MLP neurons of a small language model. Each row is named by its layer, matrix (gate and up: input weights; down: output weights) and neuron, and shows model dimensions 0-191. Each number is 128 + 24 x the weight over its row's rms, rounded and kept within 0 to 255. Numbers have three digits each. A neuron's up and down rows have the sign that makes its largest values positive.
After each neuron's rows, "fires after" lists the tokens most often just before its 100 highest values on Wikipedia text that the model never trained on. A number after a token or word is its count.

L4.gate38:060146105118135098119109131154172112094125132122144134117100161122128142047124103111105122113069126122114120146151158092125135141104101155116103131146130121129141149126135192087118146157119187152137158124130135135130101170130083158124170119103133124113101109108146122115114115150121124150073154120132136184156165146121131086129143104125142148138146119106155103094149109188134094133154090140123112100137113133111123109125102129152120149168132150101145121150156137105128171162099091126130096159113105123129113149111188121143144166133177144116163149130153132103143127126115121146
L4.up38:078128116135115169140124143126128189140136145115140110131100124096098130126111170094103124137123089083142164089147104083126119138114154165153144171154139149150176155172116129102139112140144123115118117127116140111124093086111175120088109106099147133148118095172138108092119095064145105114116124124144114096162140127133135115136117137115118100084132168123169082131144138190141157150091152117128116129120118139141105139105152114134098101114164128118142136127127151087164091131125115111116160142127123165141125151147137161150135115171114129139075184132171142161131103128128130152
L4.down38:117119113136142130119115174106112138150143132096111095116138106100119123086129155116102092168120104116173132109129159104126127138093100138161156143137110137122136155130122139151119137084094135109119101100082106110150124128113138140081122177108169087151134112163111101094106109121105106099154098132169140111139107157143147124147108134149130124125078162124144132159128108110115151167057140120138180108077138126126093126131141110129133055106111128142114126134095136103129088109121088094081140133122133129149124171145143135169142105128075116168134155158173139135119097135106168125
fires after: "\n" 20, "1" 17, "8" 8, "9" 8, "0" 8

L11.gate17:126146159146104091101164128112108121167129114139118111159164158114126111084158138112127095147082120092174119087092107150192113114151151126139121117078096152139115113112148121162143097144106149125149102137109118117143141122135116162113170123142118090110092199144084089150104140109113101129132138158157130137124134106095072117093088139137165133132141097126138130123139136126138142128128133127163168107120116118132102109112169164128089097107102120104171120076123119119145152167172132147127154145146135101132113121158158148105167175157131114119124147120152150130145137089094125136
L11.up17:164127108139097117104147134134153138120125132096128137111173138122092175129114127087104128129092112105110135150103132144144111113119116113134109127103130143121149129139132089161135092124126162148143083148125091108045074123116161135096110174116159092134086137093113131085125149086146134115179136152154104118082149145144131182157084093142153102121130138162159103107183109166102131131151098140185123156118130117130152144131167141123101150157124110144128111151138128151134130076100134131129142163117149148158126123074124162121154132133138131097128119095148124142133094126113102110
L11.down17:161120147126130122156150135136112148086177114128123121146157171145159126126159102131069159170151167106140112128125088137119105100150116095147132112146095135101114121162137134174099166166151169105150133121160146127137116136175133134150075097108138086102167130130120144132147121148107097161111103130125108126133153145098156098095122108122115145101145169131122132142111124126197080138110159131111111111142122160098140106113136119146132118108151114076099159120143071106155109150117114098118132109124139154082140128112133141110117126155150119146147089200089136146137147138135160099
fires after: " f" 23, " h" 14, " U" 10, " F" 7, " S" 6

L11.gate22:114078115119114160122145138115139086114139082156151160141124101109125113094111125136118135129121134117116116106133146121156091145099133146109130073147128125123146117142216126152109122110139120114072094164110124143114149129087153145129167134138142077128141141152138139132156136116104086150170119130143112163082107138109141099096134155126161099114134109135145126120088126201132156108127096139148178168117126111137097146149115117127135078124132144126154121096169146114106142115138107120106146175107111167129115152125154176097165130115114136173146150124100175125120133082147107157
L11.up22:116163108149125143094104133159114130122106090118129161144096102110112114118077103139144116091139125133088124155119144122152136141140121131083146118111189144132139140134080106102118087111175147151144133127129146140076103144111117210100147115126147103117102118153094103157146148088140132146112158165123130111141094098127126166162088100105075078136155162116133114097123123118152146095141103123125114135119127120152140167128117080128116161100141116110145117125103096182122110112146127119103148135130192137149120108098105167093094143166126148121117137135129132116117156092168120134
L11.down22:117143148096081109139106107129128122121133134127114108097124110142135101131155121119133123164181120098162112145089137134149152125105121123096124098136097128112115110105114125136135138117140127140150094136126138141102130141113179118125147134122085159115115102147050129134153169124117136157127116125093126112162133105118135109131118140123146146140092157150120145134111155140205103155110118160149199099155097175097101115102165105094082137095153103096146113114164092112117112106069097131145149124122114104133181138145111112104137097155158154101127128133164072153145132164094106137
fires after: " f" 38, "f" 15, " F" 7, " ag" 5, "ust" 4, " imp" 4

L10.gate272:133154123133093135111126135127170154154117133116139165130164133118129129110145118153153136147157129118142098153092087168165127161139143138119143117149137157106106140139140151169118120154105123128144086153126131100156128094107136115087168125153144129141134123147146102173132084105158125194108106143097168154141130147096156093128097089131096116168133115110117104150109176203162132122131129088103137114125119130136150108092183120129139083113118120142108127150132131139110162121149118132094127121103145073112175103120139152139149130139123100119134172103135174062112084133141102127
L10.up272:135130134129116085145141120108166122141147133120116089067098080107110160131128096105131149111149181126105129117131133124146149126105086120152122132094077138118115129085116124109158088137120144096109091139108162108115115108127090147111100069114154159102141108118153146157103156104122154112120120110127085153151137140141130114131124083125165143155115108176165156112140175146172118136094118131129113110155117117125139117155133177154091137133138123121138113099110123118121125119132126156067113113159108163144116108136104137163124086139114111114145057146159093109097114131198133117
L10.down272:129154126165115127142100171098113175143130186161091118110116137126124155124100125125090167121143158076096155118141085163117124127104142116105129127124149130148133123132100144132155118137076125108152145147137143126108126108139059145109120136124136136131101078142127151143150119157144097155135076110114106116180141121099161109113114091126105172175107107099115157119125149134130124125137138160115087104144115117119109091115106091162123102114113131148106157140127133131150135086130116108083128143157169167125159148101144139152148088115104092126163136102058141095114113137093092114
fires after: " S" 15, " F" 14, " A" 7, "Z" 6, " G" 5, " D" 5

L6.gate213:113152120120122143129108088141146132094117134131154119117166153126120129150151122133120129143141148138128083170087123142121092111124134157156106117114113128156136136111191134107153121110162132087111087148135113127129147139181098109119170162116166136144162177116133105090116099118154118165152131119137114157119176139123093130146134163142088087105137085127134100114169142142174129150178120146138145133158170102107113083146133117115179104146150127145149121135109168149157175114128121150123109120096149157095144117092129120101155165141108135170132163116142178180116092102148134142
L6.up213:099186125144078117108160136146140094116134103108133148125178187120140154094111132096159131165101157106090122130093119113177083154158125117157148103118094146130118124124123167115145149138100141092101130125143098099104143160117128136130150119174095081107054135124134106134153148141115106120158134134136132129142146139135144138097143087131118112122135088096126124146085103173147090139119128094146122100123104080129132133132160136151160125120139113118134114084125143170094135107095149101145136170109132081143106161126141149131164143139138141098147103150125124125117095129126077089
L6.down213:117146166122091131124120084105120089093117113115179129112117132127095130130127096145110111174115117101155174131082150155141055125102167143155116142098133114123096137152095130134132122117153110124082142079115137120097175151163181117134131119104148110127146134109109130112139135122092121119168120111116118112148145152126099081137146102142090139114114123129085152121135123150144125130151172127128144135117133124109174117157125172162151109137108153108116070130115137134159141115105151190076141140098122105082085112131121144144121113090160136140147110165146148159112126155155089144
fires after: " f" 41, " F" 17, "b" 15, "est" 5, " b" 4

L6.gate83:140090149131125070152120141164152106112162135093154129126130109087145147114157130141110126141111114134142133136095140144144179075113109099129111124102146110074120132185133164118161129101142123153093117135132142167130134178123129168189123132093131138111086133117131125112121151178143162123127105138108153142114128102149101134113127099164176183114132134135106169138130093173123153118150068108175131098114095179133129138152127095144135141121124093084144111096121109169127160129131134138133120118115103167115156137092136138116132115111165102119159127121155135154150086122120129100
L6.up83:071113094151116119147144114131141148164108163125105087071090143132108143128162139164120118129115152119147114122152132165093149134093197141156108110132128123111152099134123143178117103098110116137165161190131082127109162138127163103134172128177155185127104127165142147127115122114115099135127114125116131145113136100182108146129094119095125184086134100132155129171099138151135123124138111107130125107148102106124114105101102117122113111125131127119141098169133139139175115137111165135145120073104140121107135140132144113118129112145137116117151158066169136158168147139131138138
L6.down83:116138105130133120172149114116175120132097104122136182151140165093146153122157126173116131181126113050141142144129138132093113135097125128106117157110109139123144136141162140145103096125141130120091115091127144150140150141099125127157119150134139091118124099140133114138117092120115121094145130138155178097124124118082127124122126081129156131133156131174115146115161122166102106128124169108135072084103126143129129085161115148114140119080116117107105104133081136153150104107104102045162147131102115157133119118085073144125139150127094116171148105104122133138124110110138127094
fires after: " S" 19, "S" 17, "s" 15, " s" 11, "9" 8, " Pre" 6

L6.gate94:107118130170146122160102155092144078129103132132124116126116107124158131136141105129122058105112103110155125154143150148110121180105081132157102099112150111144089156148105142161161068161125158154107175187166165130153158111094082141116136155119109123099148129159117147131093113155132100177124114127164176127129080121124162117147149133122143096166160167132136122121136106152113142120145129107152119117095113112140147107130136124129117126139119130101170163140118124102138132094117133090147133108139146137157083134114162136157149108114127124133174182129140108093117142149134101099
L6.up94:105125124100194120161108086125136113124115096101122130121080108117125132121107111081110122106134107141137129125123125144109108103111120154191077127135131138150148180155133128143115167140153161177082100144108156122111126113087112123112079123147122160117133136148147120101114134147129125132111114155113115132162144152120117108131147128153142158147136128175119070158167153124133140095141127156111133107077139130106091105090105125157195124132117099072139128161120094176126126148091144117127139154140161158120154173104120105134133150102123125167111139133147135146160164168121088141
L6.down94:110158138136104093150110075116156135140149140102140122147136076082124060124116152145141114120133107170189121114152160127110147102117145141126129090132108123118134167150100186179128158095146118136108134103132147120153116108126127125106129135139124161154144157158143155092153095131118152139130161114102074121140113185141146138115124171129134117112089158187141084128144107152141154119108177117133094095130128091109138117118124152165152095151122135132132107134173131132113150130107119095133119168085168133114154132127141133146165135121101109141100145162150137162159157130144093150
fires after: "\n" 40, "1" 9, " City" 4, " play" 4, "|---|---" 4

L7.gate247:113112113115133134157145176127131120151125124109137131145122148134125120141180074129118123160133125133145120135167160171136116152142142087138145128136141102130141158155180104123137114128093085116104176103138134157100152095134143139171141147162136142120109123122083134146157054136160131114092175140091168090154091156115104116127123114163104144131118119153101139117142107170124150156130163150151124100156119114111095109140088132125163103144150102130136133131128132159103100136127119109089111162124143115114096196120143127092110134126110162144130159130155186106076167084120136137
L7.up247:118152101153164128116085147159107142138104129136120113128147104118159128115104102108123068108120087092178138158154140080155103118116107132095132155131140117130134157089117128132125073093106118155135125106131127169081151144143129107183107144176136100122124162114119108137122132161142124101135141134146132107164133094116098139138158129131101122133098108143103128161071102083127095107097150129112106133104136129115103073131119115120116147138092132097165103086148129127094157117139136132134141122115080111144097145134135103164143124116143159101155114156113131208128086109177144137
L7.down247:116152109146131093118143121137086164128135105154146165183094170086136172164145105089080101118139053064131113130137118103139110125144111092107107102103080123170112131175125145083099096138172079127126130119147108123139156148107122141127103125125108109127118116129115119104117140140097088089156152131122127128129131118129158151113150117154116121127122104104115117131112122151113164105112138091115132128106136132110147171091071133097130129096113087137152107149087086154109131151153125120160093126131135134135157154123166070133127110134138122129124153066117146124145132114110135129
fires after: "1" 17, "0" 11, "2" 9, "8" 7, "9" 7, "-" 7

L10.gate457:172116132110126139166144100086129129072112116166150139122125137080137146111128107130163133143129136127133130144081111179119102194115151127132147157143093126132099145151138146136132169112085134083140131088095134162159146122106158163130099137163137077107150128127141129116139145100134158143113083131136121118120177093138160127136096122119127147072123158156158121110124067123103105132096098117113137127132095132143114141144136098155099108127128148142150147168118119107155150118112117104097116166103160131121187119123159153141140114127086080124110108082085150126127139148150150159
L10.up457:096114161126118118115170159121151153130121160115110120146138126130187116105127073081169102148111118121128123086113124104154096142117111118106146109121097119154139140131129085139134104117154103145150119134142104117105112109111148130133136131147085099094097118101154138162124108127158126114100104108171131181136150155121165157143145140093120159137124100121091113152127129139158107134174083130158128089129120132162103131092143156104142167129140108158134148102171141132127147150170092132164107131109173093154127138060150148155097162112106110154141130130143205139135151109103151137
L10.down457:134146095145113095120127141115121143122128134122151094098165136126149102131153141074118139130126119065129122087136146068155123120133121115129142108136118110117118098105183132105149103106118095108112115125153120131117125146191108143069144175131113111156052095130104126120109092107147071131118132138107169132131159175147108116134119157126092152101095107122140127144122159112170122164102121119156139141116107122079126125122136094113116082147125102122178101120118117117126118099122094100153117145136111107124097132072150135077087136105124129161141148162134136137097167099126144136
fires after: "\n" 37, "==" 30, "." 17

L10.gate380:153121111135131119148140130119148126115145143105133102169127138139154128174096163124100142115119167110142132072133169124127153163128107092127176080127120148108115137111149115183117111147102121080166147074117124141102137115076101120173153137147117100086146156121123122137173107125160111117115134079116125130085194107126133126120146160107106123106119116097145110151112124133142142129112127110104155078134122112170123097118128107148085115135133159135185136131143093118110113104092093136119131154120163169122130140121112171121131121145079120138111140134133179126097169115170109088
L10.up380:157141124141155125100197129168093160149131162121124135104106113083151139121107126109119121130111114128141118086129124087125098140136083091163116125140114167132151113110140140148115124091127124168183122133132118138092127142185124130146142159132154137120135176129106137168109096142156126089109123162116124097151120170091109160136106207132169174164131156142137105160164140145157156147127139135109108136105146152107085095155148102130141162159123140126143112140138137125140114162145120107166102107121109152151071125122124105105145182099105144130099135147117153146141141104128162128
L10.down380:126149099090161082127143131179108142128149153128109117100106167103108147118092114105096160114144142106126135127148113125120116108121116089127130149123113129121152120142125159132094147133132114186140144142125118125080123166120155114099125157132119120119125173122129118150085081090113145075114109174156120129144129177113110175162109163129128144127136101160127100123140127149142130087136086135143090156115115149060118104138106123037130157171139088122106124168129148101171144153143136138170123100159107116134159138113125146158133135152124130163129130113144163148153123108152160111
fires after: "." 56, "-" 4